MLP neurons of a small language model. Each row is named by its layer, matrix (gate and up: input weights) and neuron, and shows model dimensions 0-191. Each number is 128 + 24 x the weight over its row's rms, rounded and kept within 0 to 255. Numbers have three digits each. A neuron's up and down rows have the sign that makes its largest values positive.
A block is one neuron, or neurons of one layer that tend to fire together. After each block is what it responds to, as a language model described it from the Wikipedia text at the highest values.

L10.gate64:184100127092119120131117151115103125102136120100108139115191173205131117120107163139161137133162103138091152164103124136126121105146132133098109104156155133172126182153149115200104148094159115151123117142124095167138113117106105118137125145140196136145109142089145132127126126135147135136141090097088115072106141111095137135140139135161117158136125106152131099138103130129159105112153155092108140111189059152135145146122129140143114119170134103131145121158104167138164135130157103134125136124128148154143102137139130139142155162111111137125130096144123114160142148103135125136
L10.up64:128126141144184126112141121117121165135130127093127134109137163164102110110105123109125101122185116107140122107145148116108081109138074145148047157154138161125122115112166115157147112126105114128129121117115103162129119133057132106158133115128154138148151139156116130153107151078136082118111098144102089121126128156120105138109164083159130138125130094133120142140083132140183110108131199166123113167160121126122179131114157129122144154147120132111135127148113129162163126128155160144126117144096142111110088140141095159145105122135103145108127085095060131133115127149145127121
L10.gate370:112116137089142092108105120096148113092154118105134159156159147205088130107105151104138144137132079138092122090136124136110123119165146104135116057140147140120191133129131080138102139137095145108086110118119107127124115094139104143118140120117158130134098087113125117179151142136147149156099089159124125119136107147120149136134128090156140128106132119126161111174146149109111129127124153123113122099118124111151131167162078132151114118094099147119119127178130115148151110079141097135143121120102166130152115159131172104144138145155100134084098123120097108072121136173103123100
L10.up370:138152114116121098179098087120128127110152120159153134139136096137148153088126161126121135115143157095103114127131160103075126109175159110109120130119137117144125125111120127163139153155136110133128164142083155155134163088129121155136158092127129101162173126136095110113153087131141120119071086135062131085104160126110096115111114145139104103078117102109115112126104122161161135127133145083115177132131160190145126126124111074104173131112086151121134096154122136127135104113158159162152111127105138115155116126111125127108089106128104163136122103151155131165169133104135126137
Responds to: Noun-phrase openers. Determiner-like words starting a noun phrase, above all "one" (often "one of"), plus this, that, an, the, main, each.

L2.gate100:150114171115097096102137127131116132155090160082120126151169137114113094120125130104104158118124071100158122109154068136151136106120080125138124124162142115138115149085145141123129124130111120132112134104111117130119108123107078142144092151149147107094116145096112141099162122109111118114147096152093118131117156084112124144129110103156172134095092196122116146162129143093145123120099148121135119174100113114143128179159096141142161155198114094156143128142078083123135158147078125127159123150095118140128130118135123117095109121116131121103140147076141149147138145155129086133
L2.up100:126113155110096108131135138153106136143105152099142111139151126143092091106135112093101138126111077078149130128132086109155132103132110124144131135142155139141099137098129167133119131139102113124136112119125094165127105134121111135089100159127148075108120159058120144084131127129083139135112094146091129143135148099134134120130106093137170168110094164105109137156137130107142133121090177100125096146126114135149098165150104123132135174191119082120145142142078073129145157111099137131127103173100113145124133122093115091123072112101141114115141147069118109135127126152119089141
L2.gate102:094076121109139170081101106108138123175101151139124090118194149110117122167132120151125118129116107156073140142107071139122119110097119128177101129127125137149106201132126100093140136126105122073121134129150137141111117148118123140136104137122104176121153118102133130142139110140122143136119141133118167163151103142078110102162117096154168129121120121154167173154109175156108116152135128100112108099156138131094126102133127130160102123099153116135143143169107147158130114119149109122134113121110082120120123118093090119116123125083164114088121104117143150139155191128154107132
L2.up102:113128149113132110083145145107140121112135119088109124127148158150134108144155126168118098103108097129094181142098113158072106157098102142125105169141127154117100154117138118151096136122126145142163133169127100097139110180071108168112129111115134104142134131136162127099120079118112152126110117150133100151205130132122153138159145106115150154154146157135180121122133129122129147116173145156112111113096119116104161130146097141143128112119154145105130138128115064138118183103133165142128134122131108103076131107125108103146127111114130119129136157078160160154085119153169165159
L2.gate108:108149127121105160132102085155126098141117138092153082106125153133124139104143108118121103099149128161068072122179137128134075174108125133099109132178119129101179176120137142100163107140112133129160103110099135155118141094100143169144131088136106114151145122145142128096106141130111114114112124136152118163145131122155101100147124150174126087133156145140161099103085122092093081115098093135144123106117143169127144158127124126131106103151101105078117116131111115140146117132113113103159107163169116120158101135140151085123136138110102096091150121112109141141148132174115118085
L2.up108:157136132145139155155127061145145125119124154148143146123150158158157115076120073144120116106099139102144105136092132152087112145099143152097100103171137127124120143103116136159142119169112118171140120117145208109100136168119175126131132134143116154120114134098138122087122104117091120123131104141098095130131162110124059157171150139119125130137139167148132074099133114118110119109140112087126142137116156150086135108137090128147096106146159169170122143117148118146176137129141121129177089147141119104108126138177133187109120110146125132114122129148109158151099135119133109137
L2.gate187:101136110155075176119091095115142103111139117155139107112143145161141121092089112144159140086166182145102141174127132110163161169110144103142088099162117114131173159131132113064136130140133126144126150166114103142157087125116142134124124120125130181136184107130137168098133099135095106094151116135113112145141129120124095141133148095144109156112147131171128153171159122133184183121116119192122119154129111148119109079125111119115110139132173112127126137141134151128123139129104108112124139093111122103139129146083106117125141132119142128132096071148103127134138157126149092144
L2.up187:108136129128111162124093077124117100138105112160117136073156111119147149116148103128142133108109196122151140133120123107118145205104150126139094096144147103140148174120091116092132134139141128161116181132129109141096129133136154166111089127167116166100119118090153125149160108143079114107140120132147095156144108131116119127158123133088113098139170146158120152122100150130147111149155113147149103173095119167143103103114117141110089116147156127166129119155105121131140139177154129162129091102119127148116167156169125167140150115114156145159143110160100117121140163111150086157
L2.gate189:089105133165136147077125150122112108121104159122132120106144167116134119100145146142154109126147092150119106122105097109135105085179107138144101118132167152142126161131104150110121106163157137161139110094155139192139138162123142120115106123113121138078154140154155161098138086149107121102093100148122135155097124129118142124082173103147133172143130169086096118123112143072150140125163178108118117107135170127189130140116124160155109142119129154096111148190080130120096171118131152178141153154111133179108141143143144127128126144129145134157121119142130120102141116126134129123
L2.up189:069100128158168161096115165169112125104086185108125138130108177089096122127114128131109134091143111147073143142111096132136147144093089142169136149131126084134156125148143127122114133120137094116147132124114122178127102165094123170134098120115134146105159121166110160109117106128125100118110132166134100142149150119151084134109122112123160154141115165101146174128107149129153104113169214103132161112114161096135127116106093127140112114121108141072120156130134090118108147106119124175175154138123124131118126119157114111128114153114148117131112123092096108108142139112121105145
L2.gate252:136134152125090138103129103116096140114137171172135138137163103103128091110107126150073141144111083119124188128141128163118132126138123114156115150114111122144167139160118161141165114133137147161124130109147083120117122121101155169150134145123107105170135187110138179128125084150128123141149116166145125156134114106112079153165137118156141112112168103163186097163095086110149121131143174120112133093110135104110146111137092107153102093154114117107131151180101123112155135112170103094131132146092139158123135139139108139157130113102139121157126118103157091143183137108128130156
L2.up252:149157157112143184095165136151105136120123126121090123127133098137133134142086121157120094100133141128112142111116145136054147098128128114114181138125123083126181125172163117113119109126090146118120158103140093132123124098128118153166124170128133142167146160106182179138117094128101105124167118164142159132069093088081118138142154128129148100095116115130185114157116109117143138112157154128115140083119108114163171108123118129139116087153107146151115168114090114145145114149177111121151123153108130115106123170129152145147124127135157135102121132108151136139109106125135145165
L2.gate362:153123131137136124122129109120139107127157129104129152178133150087118134100179120159081113127152139126114111144131129142136158152128111131154135153155152144064142101152080129153116090101125123118123161098131148140100104144160119170099105103094139082097164145134154125125095169146137162116131128127093087101146125128120128148126111139164154106131130134140157133110121131167145130142122103117139101124147146117103120117105120136067163140096132119126145105122133090109110118153140105094162111113111084095115147151112182131072148106121115179197179109117155138111163154128123179086
L2.up362:147110133149111152145112125088127114107091139150150165126124122092108134124139114140127130127145149158159112127146100056180139174124117141103121151111120128093121127092089104147079117103128148166136134115145131128142160131068140131116135153131128123095133149128133136142112086132119144102149136116121123131179109097162148121151130146158115164134170129164117153148120109144130098150135109108082130116178119149099134111073105066108133118072119129112153131135074161146088119123146137115141153108140073132118162136132138161094183096127125147138148104105119087138151157110146171107
L2.gate421:116125096129102141123121094087128096115104174144076107118102159114134138098138126164099134124143109117118149068123082177106159110177131122135150138118079157105110165107093113111129087175114166113147148166114148151080152135122124159109117099125106140177129135148185131150165130121131091114111114103160131123146101152113119147144102128153093142125174113156129136122118120122126145111159130138094121129137128131117129130112096157108151117155118098156158149085158113126101188106088162101136139139111116098129117118059110118154101109088130136126108116085104112139142118134128107127
L2.up421:160138137103136125125131089125113126161079132168112102081125116153162095173128120108079115103144090135091104120134123093155147123115114136202136155108121098121109156132131097135124133122140105079163150122104101110065077124128120144133149123158106168148116127147121158169082108137161130131125122121112143139128124121079126141148134097142163136123096093110155157109102114135118109109148167119091110145127154115116141085105105128145128114152166115108119092099131124164146154079140094176126163126131134115124145121121139141105133161123113092160159087167118151138131180130096124137
Responds to: Word-initial stem fragments. Leading pieces of longer words awaiting completion, especially Ret (Retired, Retrieved, Retail), observ, int, Comm, plus reporting/epistemic words like reported, confirmed, claim.

L2.gate35:163093143112172122093129143148137103131136129110152124136147177133097123086119117157099141109150096143138107124087092181185108123153123141092137108120149156146136068140157127104093124126145107088125065135126113149131144131132131132170182103149126127109049101128156108081170154179121097133162109125129147136118142144145137112151175137138145160095137153100113096135147070111109100131126152150117121120152161158156121154150103125139111103102086118147107137106134117105155135117120130134127160117106133126117112143132136125096103162124108156130117150128086100143136147172118122116
L2.up35:132090140105125106104131115173119099107159169109141128138157152162100178070175137147100122116145101137126106088115141131153099117133114128131138112118131200124165069121125139108128137135127113107135056116117073133102145184131137142176160136150157135125097096129169098081178146133136117169148122122145138138126132163163134112150147112140144144108149124110121114143124110118101053101128116157112122108135139148137090152149104132137142134113115112145108143117126089089157147120125132137129150100156143128126159134097102100107138175138118167110098131123115097119143125143140167115
L2.gate45:104174107167085128138097091134110157133113164154140120131158136132143108121161087147122143100112112137166100121067105106130151133114160117150124119150126128149179119108153125107105119148112087109177089114147149115173172122134119133128130134151181163110107097125158156104095100123146053123095110144177135127104168141099161157123157127152117130117118124115117132151098158094150130113138144097124151151125145147132124106103103145117138132132078148086143131159123143069119127159110121093120134093118156130139117093149121136136144103141130135117101083155129180121106149144141142167
L2.up45:142135129133102101158143101141122164130147113139143099168111142123108159123111181174108140128133141128112075124143159102102108196143136139122112123112105082153170117143119110089115135114129132160163089147119097093192145136138119114145122108157182121109129117149167130115118184137141078126135128152137124117111114128109127150125130117162112100120114143131105084141094156125165114128101146126134122142127094187147122083159124141121113148132089125124166077166135125114149136141103140072107134101106141094084110119095135149174110107131115107132112111147092141116079118125108145164
L2.gate64:111096126156118123149104097134091125142129148113132161094143139135147106071087080126116131128121108132137099094105079155176168089123128096126129085151138154133155084116154160159139119126107124120114100145149130118104104087118154120117151123144092143129150101137107185154142144083140124129139081076136142117117119127156132114115169112136103187121114163112078094105111106078140155126177140138117160129113118124138156154174117128147083151148106145105078124185122131087120138146111104132142107134132128114119152129153134140117094154105150138119128122144097141132155137119165090114
L2.up64:122097145129153117141135099134124146124122149118105133109146162102140143123128101096078133159126132158104076113136096170126156139111108120115129123133096128106176104130114114079140106156097101097167111099132123151169114118076109151116105118155131126107150111114073148131124087124159094143148090115116134147086123167132171119123149086160123131112112178145146149111138099085147083118175164107161153104133109118114131130159091114120081143153127131162110162116125129105111120148153156155140104153113118080142130085166130085123119141137122113111115135125095106140162097177127097102
L2.gate74:154114155140117114101131137155128103073159137125158136116155154106121113150172118150105164154108145159123097128144125124128139091107149137106123130135137149140129144108127176165143077081144075103172134086107085167140147106159117120107138146128154146131145158118072126117139138165154120106105096100089187108128126115113132121128130090158176126120125175088127092121107089105114094113124183109087146166141153102154146138123105138123122147111114154121114118123105113097135129115109077147160127147105140171094138126150109174139102141083140152115140153111115114106157112135123143116
L2.up74:154109159134122117080138156127102131104129160137152129098160149098125140149193107162091136154097135158115092114144115120151149068131159124100135131153143141152132153133068159162127101117143081112147125079108090164133155116145117124138123122119152132106118174105093124101101128164125115102111113106106189108134103094087152097151139091165153128149115139120128106140108112112103097099122164121097137166130140110148153155114107123102110143105104148138122128149113134098146126121113089129167140181105142164095137149155146139129123158102165132135137130116079099086158135105125144110
L2.gate93:113100149114092122139100121101089145111146119103112117064128094147142101121114131138123152161145151099117092147104081132172122151140145141148096095116106109109172116130144132092108149133100102157114159099097125162190166118126132106154110134142124142098150109099155175120083125159121117134135127098071136173112151125120121139136090183125126119104081186146138130154120113139150095193138116134150132146134078141119107131116138143112129136156130102124132170178122124111124158110133103113068107158140151109124089129177125107156112120129141117096103133136124136120112142136158119127
L2.up93:143131141095125122134117118147117125135145128116140090104146106150166087120126128112163110123150137124112146107147123170138118126114108107118112121134121118116097148136120119144091118127080096151108121098114110144189162101126124156126144145133099148138113083103156190102090165157089137165149087126128139151139159133127121095097115109101136147143105160133118142169090094145151122138116134125121139153151094139094143138117134129116134165155170125126105150124141136089174192117140086147079146131153162075094125102127183124149106142138134182087115132131177097158123150176142132154
L2.gate158:175129130129138064122091129132124127116171159115111139157140139134126113130146113142115177149133118123125058147127140128123067149131151118128088114118115094152142128120094118101086115082149102125095123126075139134140151134164117094084100131132154093122117132144100129115187116114083115112118116111133129124156121176123133139135147142131150145124135167131151090133165135109134068154110114094129154136156163120118153126152115119129146122135153126156150150105095096118182153151147124124106167132073089129128150104107114106088169057113135120153131124114119107111143127161148114147
L2.up158:156078170150160091131129140140094122128148150133102135158124095135130140145109115173087157155134109105164105133122169131159064129106156095116096101123116067136132144132112111117097113099125118101142119125086127107148157114134110098112139081098147093094121124134114129110189131130105104109137131121123148092144142146125146136122145134080158134089183161129175117106129136122145069133133142112124164150173152088129141093133132109117168083130105114162186148108112099115160133131127123116106137128111114132141127115098134092088170088116142148145114127151113124138155153152125121141
L2.gate314:109108096106142125116122142132155113170130158141140125124162139090092109144126157159066138135172141127105114151153107127136119123103159112136085119135129164139103128148128090153104100127155110120144107090100094109147117105148122126134116160136128106093114141122114111126067155145162124156107129100162167100175154114127111148113164150081184107122107104065143145097095083121154101101107146104101104146131102141119139092084128128114106102134080087116162118121141079132144157141118148155095141120117130152101146118122176114116119143109116131078123116141132103143152106147145129081
L2.up314:108118101083107149164156108180070113139099111160118106108155166122091127100135121114127093135115151150151113129138150149169142163104132146097079146144110103153132134116128130173144119118115106156123135136141148154103119108153124102104179085153124163144092126157132136146123149128104139092123146119130130148094124166143121124141133117103111166138181143105152134146127114135171119140133168142127162093122118154116107091160092168175125082127096105154134123095093059136150124127131134145094108118103138132139122146140105081125130114108126115186133135155094119127150102147173124170
L2.gate404:117130140150162123106099164135108124106154145114096109093159138105143102136141066136126138105125136143112091139151162138118103125128133096149101144133121131150159100149101093110144166147184088100148111118151117133110138124113124114136080147134149136110118146122100113094159136149106109137149119130122166131095129086122132156140169116171100156105140152139148126137155095119102080115130161097147143159152157146094139118116131111127115132155134138148094151156110107120192122164149115138091132087074138161143152156095100149148137172135152138130166100137074112085156133121154064122
L2.up404:140145128121137144202135170097122108148137148108146116144104132096089172139134101114144079114087147106132143139127135100155160096139142146153105114159115150134102108140141175192103121110129123080137085121077112125164101131101153141116133104127105116132139119129126160099114134149156095127110109127145184108119144118139133138125136117139159129147128125101173138115101095116114111160167128132144120122140092120132140131153112195092133133107127109161108108220109119114118086142125125162110171144136150180114133143140121128112132177085109122139131144123134133133136118174092127100
Responds to: Take place, topic nouns. Mainly "place" in the phrase took/takes place, and more weakly general nouns like film, building, station, Sport and location after the.